python train.py --n_layer=12 --d_model=320 --n_head=5 --n_kv_head=5 --head_dim=64 --d_mlp=448 --vocab_size=7966 --activation="geglu" --norm="rmsnorm" --norm_place="pre" --norm_eps=1e-06 --positions="rope" --rope_base=1000000.0 --rope_fraction=0.5 --qk_norm=false --attn_scale=0.125 --bias="none" --tie_embeddings=true --parallel_block=false --init="normal" --init_std_qkv=0.0268 --init_std_o=0.0 --init_std_up=0.0268 --init_std_down=0.0 --init_mimetic=0.5 --optimizer="adam_variant" --lr=0.000566 --beta1=0.9 --beta2=0.98 --weight_decay=0.12 --lr_head=0.00582 --grad_clip=0.5 --warmup_steps=375 --schedule="wsd" --decay_fraction=0.52 --decay_shape="linear" --final_lr_fraction=0.1 --batch_tokens=32768 --seq_len=512 --doc_mask=true --train_tokens=451800000 --steps=13788 --dataset="wikipedia_en"
MLP neurons of a small language model. Each row is named by its layer, matrix (gate and up: input weights) and neuron, and shows model dimensions 112-175. Each number is 128 + 24 x the weight over its row's rms, rounded and kept within 0 to 255. A neuron's up and down rows have the sign that makes its largest values positive.
Before each neuron's rows, "fires on" lists the tokens most often at its 100 highest values on Wikipedia text that the model never trained on.

fires on: "==\n", "==\n\n", " ==\n", " ===\n", " ==\n\n", "===\n\n"
L4.gate169 [128  96 113 130 200 105  74 133 143 171  83 156 105 160 170 137 171 138 119 134 114  99 101 148 122 132 104 149  90 152 108 156 156 105 121 131 124 130 167  97 100 149 124 139 155 126  90 137 133 133 103 139 121 103 162 132 122 114 150 145 166 125 113 124]
L4.up169 [147 102 135 152 119 125  80 154 134  87  80 173 131 158 125 130 107 129 150 126 162 139 121 117 156 114 124 119 119 105 107 107 123  87 110 141 134 146 132 107  91 100 155 139 123 117 117 145 161 139  86 103 193 106 170  81 145  89 110 131 156  98 148 143]

fires on: "O", "E", "on", "I"
L5.gate42 [135 166 112 173 123 162 160 128 118 129 125 108 137 159 139 127 146 115 158 143 124 141 163  92  96 117 154 168 102 120 190 144 159 135 129 107 120 114 186  95 148 143 150 126 162 149 109 159 133 146 142  99 118 153 175  83 123 123 118 143 113 135 144 150]
L5.up42 [140 117 178 153 131  94 124  98  85 117 159 118 139 119 123 135  98  89 136  95  96 109 128 159 104 147 140 148 129 144 145  97  48 106 114 106  79 137 161 146 194 111 145 117 113 112 143  91 133 176 123 118 116 125 133 184  84 124 144 132 129 123 108 120]

fires on: "an", "er", "en", "man"
L4.gate262 [136  97 137 143 125  87 131 106 126  88  97 113  87 146 150 164 134  96 109 115 134 115 119 150 130 113 131 131 111 141 113  83 110  84 150 146 130 137 124 151  81  82 135 110 163 122 129 128 138 139 124 169 120 146 139 120 112 152 145 110 110 143 184 170]
L4.up262 [112 152 139  99  72 128 151 126 149 129 136 127 122  80 129 124 112 173 144 127 139 119 146 123 111 125 140  87  77 118 171 132 113 138  81 127  79  97  94 103  89 110 117 132 151 123 147 104 124 104 137 108 157 167 125 119 166 163  81 154 122 121 112 175]

fires on: "w", " W", "W", "ell"
L5.gate170 [186 122 136 165 144 139 111 156 100  99 118 106 127 106 127  89 138 181 108 114 149 158 152 137 116 145  70 173 105 112 139 150 143 122 108 101 143 113 108 144 126 105 141  92 115 155 130 157 116 119  77 128 125 100 111 108 130 167 184 143  90 184  93 133]
L5.up170 [132 148 139 125 158 155 123 144 113 127 144  52 112 122 104 128 112 123 183 142 123 136 146 114 117 145 153 109  68 146 150 164 141 118 125 113 146 106 145 107 107 134 131 120 118 101 136 172 124  82 139 140 123 150 151  69 118 106 113 126  52 152 148 172]

fires on: "an", "set", "ore", "ion", " State"
L6.gate26 [142 150 108 126 136 134 149 148 110 100 119 119 143 162 105 150 122 131 149 137 123  97 138 126 109 109  99 135 110 109  95 115 127 125 151 129 129 149 130 141 130  81 168 161  87 134  92 102 153 134 120 126 133 170 121 106 111 136 139 149 135 147 134 145]
L6.up26 [132 170 137 172 139 144 158 124 120 134  87 139 159 116 169 136 136 126 102 108 150 161 163 110 127 121 116 122 162 123 127 135 122 127 142 124 130 125 139 130 124  91 171 161 125 155 139  86 126 155 126 133  99 141 127 130 131 137  91 106 105 165 147 143]

fires on: " not", " Val", " arg"
L5.gate182 [143 132 158 130  77  92 123 135 108 128 180 127 125 153 117 147 133 130  94 112 156 143  93 129 130 128 128 141 102 126 147 129 101 135 147 124 144  74 152 152 117 120 111 117 161  82 171 101 118 138 136 112 124 154 156  94 130 134 142 139 111 138 117 114]
L5.up182 [147 145 149 132 149 138 149 128 111 154 166  94 126 147 126 142 104 164 167 124  97 111 102 128 109 140 118 120 126 145 158 131 121 153 118 110  91 111 126 150 134 128  65 117 154 126 141 114 151 124 167 223 113 143  87 128  82 122 128 133 125  74 179  93]

fires on: "\n", " |\n", ")\n"
L5.gate217 [132 133  94 133 162 162 100 130 155 118 130 173 121 117 148 122  87 142 133 112 136 140 103 126 143 142  95 127 119 129  73 139 123 112 134 150 131  99 170 132  99 126 130 109 167 129 136 122 111 110 160 120 118 165 130  84 127 115 113 174 135 163  98 135]
L5.up217 [129 129  75 117 120 159 103 132 114 136  99 107 134 145 196  98 123 149 150 164 127 136 121 131 103 128 110 137  96 127 106 120 115 154 170 110 131 119 143 121 117 153 121 175 160 152 109 114 184 147  76 105 116 147 117  93 102 122 142 142 115 141 154 133]

fires on: " |\n", " |\n\n", "\n\n", "==\n", "==\n\n", ")\n\n"
L4.gate300 [ 98 104 115 147 178 170 103 113 151 118 121  70 157 137 147 158 130 134 124 130 138 104 108 181 122 136  72 135  82 147  91 144 137  92 165 128 160 173 161 128 129 159 112 166 146 160  96 127 153 123  69 157 121  53 156  83 121 164 134 137 138 136 117 138]
L4.up300 [ 84 101 162 140 133 143  92 143 153 159 122 153 152 148 137 127 172 154 144 120 152 101  78 113 148 119 104 118 142 119  82 119 118 132 132 114 139 157 157 149 127 146 154 167 164 152  94 157 143 101  94 118 116 108 145  92 140 131 145 146 140 155 109 121]

fires on: " |", " ", "1", "er"
L4.gate164 [114 180 140 116  94 123 118 103 107 134 134 137  87 149 129 117 183 126 130 152 163 134 123 124 149 123 115 112 127 130 148 104 137  94 117 123 159 109 124  95 174 183 134 160 127 146 136 144 133 127 133  96 126  82 114 165 157 141  92 164 107 133 120 102]
L4.up164 [127 174  91 127  96 129 101 117 104 100 101 143 145 108 127 147 109 131 123 109 128  70 155 167 135 155  75 139 145 116 152  79 133 123 144 118 140 119 137 149 113  98 136 129 117  95 147 117 118 134 145  95 120 113 129 121 116 108 137 127 102 134 132 130]

fires on: "ang", "h", "ing", "th", "an", "al"
L7.gate89 [ 98 104 146 126 149 118 150 123 157 128  74 121 113 127 133 111 126 146  97 117 120 156 139  92 132  91 138 109  84 155 141 114 167 136 106  97 133 130 106 138 131 184 183 181 145 160 152 111 137 107 104 120 114  66 139 116 110  82 118  98 163 145 141 114]
L7.up89 [134 128 116 136 124 153 141 146 158 155 125 134  70 132 186  89 100 155  84 141 115 115 131 145 135 156 124 120 148 168 150 142 127  98 155 152 105 192 145 147 117 177 139  53 130 178 115 145 141 128 121 169 193  92 111 118 116  83 138  47  74 110 144 175]

fires on: "'\n", "\n", "===\n\n", " =\n\n", " ===\n\n", " ===\n"
L5.gate143 [113 109 102  99 168 118  85 114 130 140 126 163 114 108 131 146 114 110 125 123 125  82  88 132 156 121 114 145 134 166 129 159 158 129 159 144 138 116 178 175 102 173 125 123 136 123 151 114 118 158 129 133 103 140 144  86 135 142 141 106 125 136 118 152]
L5.up143 [143 121 125 181 146 112 145 141 139 129 114 135 147 122 141 132  99 153  76 151 112 125 113 166 140 151 136  91 136 100 140 178 124 111 166 122 138 113 139 151  96 136 162 128 115 153 140 133 122 129  97 115 149 138 184  85 136 142 141 130  94 194 133 130]

fires on: "e", " Se", "Be", "n", " We", "E"
L4.gate43 [141 161 156  94 122 124 119 147  98 103 133 130 116 158 124 114  53 142 126 125 139  95 157 129 110  91 168 129 172 148 178 141  86 125 161 122 145 139 135 143 116 141 137 113 144 131 144 149 170 162  98 135 145 112 150 134 104 148 116 134 109 137 139 170]
L4.up43 [146 121 117 115 146  96  29 125 109  80 138 160 128 163 133 131 145 139 110 113 103 119 131 100 130 111 145 153 137 127 130 172 116 110 138 177 118 125 125 101 103 126 124 160 109 133 135 131  91 154 140  88 100 161 149 112 135 165 145 137 106 135  95 179]

fires on: "it", "I", "E", "its"
L6.gate67 [168 131 138 156 130 131 133 154  93 135 176 145 150  98 172 125 133 136 113 118 160 137 112 140  91 146 130 154 135 111 176 107 166 126 135 115 120 137 147 139 139 139 151 126 122 132 171 117 142 128 110  96 139 112 119 106 148 133 182 141 187 138 161 134]
L6.up67 [126 178 159 133 170  79 173 121 133 125 159  91 153 133 132 184 152 149 142  99 114 116 122 131 123 147 150 106 168 141 128  98 122 156 151  77 140 149  88 131 162 127 118 120  64 146 140  94 129 152 105 145 120 154  98 130 104 134 140 130 142 125 104 153]

fires on: " T", " We", "e", " Kn"
L7.gate382 [102 159 109 161 162 113 127  97 146  64 170  98 142 171  82 102  88 110 110 157 106 148 128 108 121 125 160 102 131 169 149 143 131 171 104 122 104 131 117 130 108 180 152 137 109  99 152 162 148 174 133 156 120 149 101 157 130 120 146 137 110 114 110 190]
L7.up382 [153 134 131  84 131 101  92 114  79 135 190  98 150 126 117 125 121 162 115 117 143  98 115 130 137 192 121 130 110 139 127 123 161 125 105 132 170 150 144 154 113 158 111 116 113 116 138  87 108 129 165 151 106  95 185 124 146 151 126 116 145 130 100 147]

fires on: " Y", " |", "K", "D", "Ch"
L6.gate444 [133 139 114 125 124 114 118 164 159 112 143 123 130 139 104 117 151 137  75 123 105 133 118 122 128  79 143  94 113  98 150 144 130 129 126 136  91 127 127 166 112 132 133 101 142 126 136 173 125 131 135 125 105 137 131 115 149 131 117  61  41 115  95 175]
L6.up444 [118 158  81 109 112 124 127 113 126 143  79 117 135 132 122 119 126 145 115 130 164 104  90 114 139  88  75 140 153 107  77 168 127 152 117 144 171 178 118 135 150 112 142 159  99 113 147 124 128 120  99 136 156 142 125  83  99 139 102 148 137 120 105 155]

fires on: "ions", "al", "ary", "ion", "an"
L4.gate50 [130 112 108 132 160 142 129 122 111  92  79 121 136 125 101 160 130  99 105 113 132  87 136 140 137 144 135 148 119 133 123 131 150 142 127 156 106 130 115 114 110  85 131 128 133 193 123 123 104 110 119 150 155 156 178 110 114 137 138 112 148 132 141 133]
L4.up50 [146  99 140 127 128 129 153 133 128  80 172 138 140 144 116 139 132 165 143 100 147 149 171 100 128 162 105 143  96 110 133 140 114  95 138 159 130 136 110 152 126 108 118 135 118 146 139  92 118 118 147 142  49 116 116  96 170 125 112 126 156 138 169 142]

fires on: "\n", " (", " Goals", " According", " off", " response"
L4.gate205 [124 128 134 129 181 122 108 119 112 132 112 115  62 106 118 137 156  97 103 117  83  85 114 160 137 152 122 142 127 131  90 121 116  94 143 148 132 146 135 123 113 113  83 173 171  88 126 123 136 157 141 112 100  85 148  50 155  85 171 156 162 103 124 116]
L4.up205 [130 161 129 142 164 135  62 122 110 150 112 115 107 153 158 141 127 130 176  98 132 143 100 143 153  97 122 170 121  72 127 143  96 118 137 158 156 146 144 133 132 177 119 131 170 105 119 130 116 151 118 104 114 115 115  82 116 126 122 138 132 136 171 139]

fires on: " |\n", "W", " w", "-W", "w"
L7.gate360 [162 128  95 176 168 150 152  65 156 115  96 129 115  99 117 110 127  93 114 142 130 150 133 123 143 144  85 156 116 154 190 163 129 116 121 132 108 162 102  90 139 124 137 102 123 150 115 142 143 109 106 148 161 102 155 115 110 122 117  98 136 136 104 153]
L7.up360 [145 143 136 156 168 138 132  92 118  90 133 124 132 137 117  82 104 121 151 138  93 150 134 101 127 139 150 120 154 108 138 163 112 104 138 114 118 165 120  77 127 162 164 139 158 106 148  97 107 112 109 162 186 176 196 144 114 133 113 126 125 147  64 150]

fires on: ".", "'", "ep", "ir", "ear", " |"
L4.gate305 [165 167 118 133 112 138 165 152 129 168 117  86 145 102 143 139 114 144 106  95 132 173 138 137 108 128 121 122 107 148 144 139 139 155 146  96 127 120 140 144 158  97  71 102 112 155 157  93 149 131 151 156 123 132 110 129 110 116 113 121 103 145 155  74]
L4.up305 [135 140 130 127 109 141 104 103 107 104 119 139 112 155 123 119 160 119 128 147 138 117 137 119 106 103 148 120 121 107 118 135  93 115 146 139 185 186 114 113  73 138 115  99 149 116 132 145  84 132 104 135 124 142 120 128 144 116 141 105 170 128 171 140]

fires on: "\n", ")\n", " |\n"
L4.gate250 [130 160 132 144 138  68 116 127 154 109 155 116 113 149  89 127 117 168 145 108 140 112 126 132 158 162 116 106 152 117  95 144 131 119 148 178 147 139 139 101 147 129 113 126 133  67 138 128  98 147 130 153 149 124 188 132  77  75  89 146 102 138 172 163]
L4.up250 [123 183  96 101 121 127 135  89 131 117 101 138  85 171 134  44 156 101 137 103 194 146 127 129 136 116  99  85 134 138 100 106 109 116 123 132 140  94  85 100 114 108 106 166 146 124 135 108 127 125  73 127  86 122 147  88 125 143 188 145 109 122 151 144]

fires on: "s", "it", " United", " up", "ents"
L4.gate204 [170  98 114 136 105 146 144 112  99 120 128 135 132 159 151 159 130  84 179 170 123 131 108 157 100 145 145 122  95 137  91 127 128 108 182 138 107 150 102 114  98 156  82 125  88 135  86  91 144 127 140  96 127 133 158 132 141  99 161 140 126 139 148 108]
L4.up204 [132 131 139 131  83 107 105 111 130 143 102 125 141  91  95 110 138 119 149 130 127 104 125 134 146 134  96 137 125 137  97 144 130 176 102 130 167 127  88 128  90 155  83 120 103 130 119 134 134 133 126  82 130  94 139 129 161  95 166 100 137  75 111 126]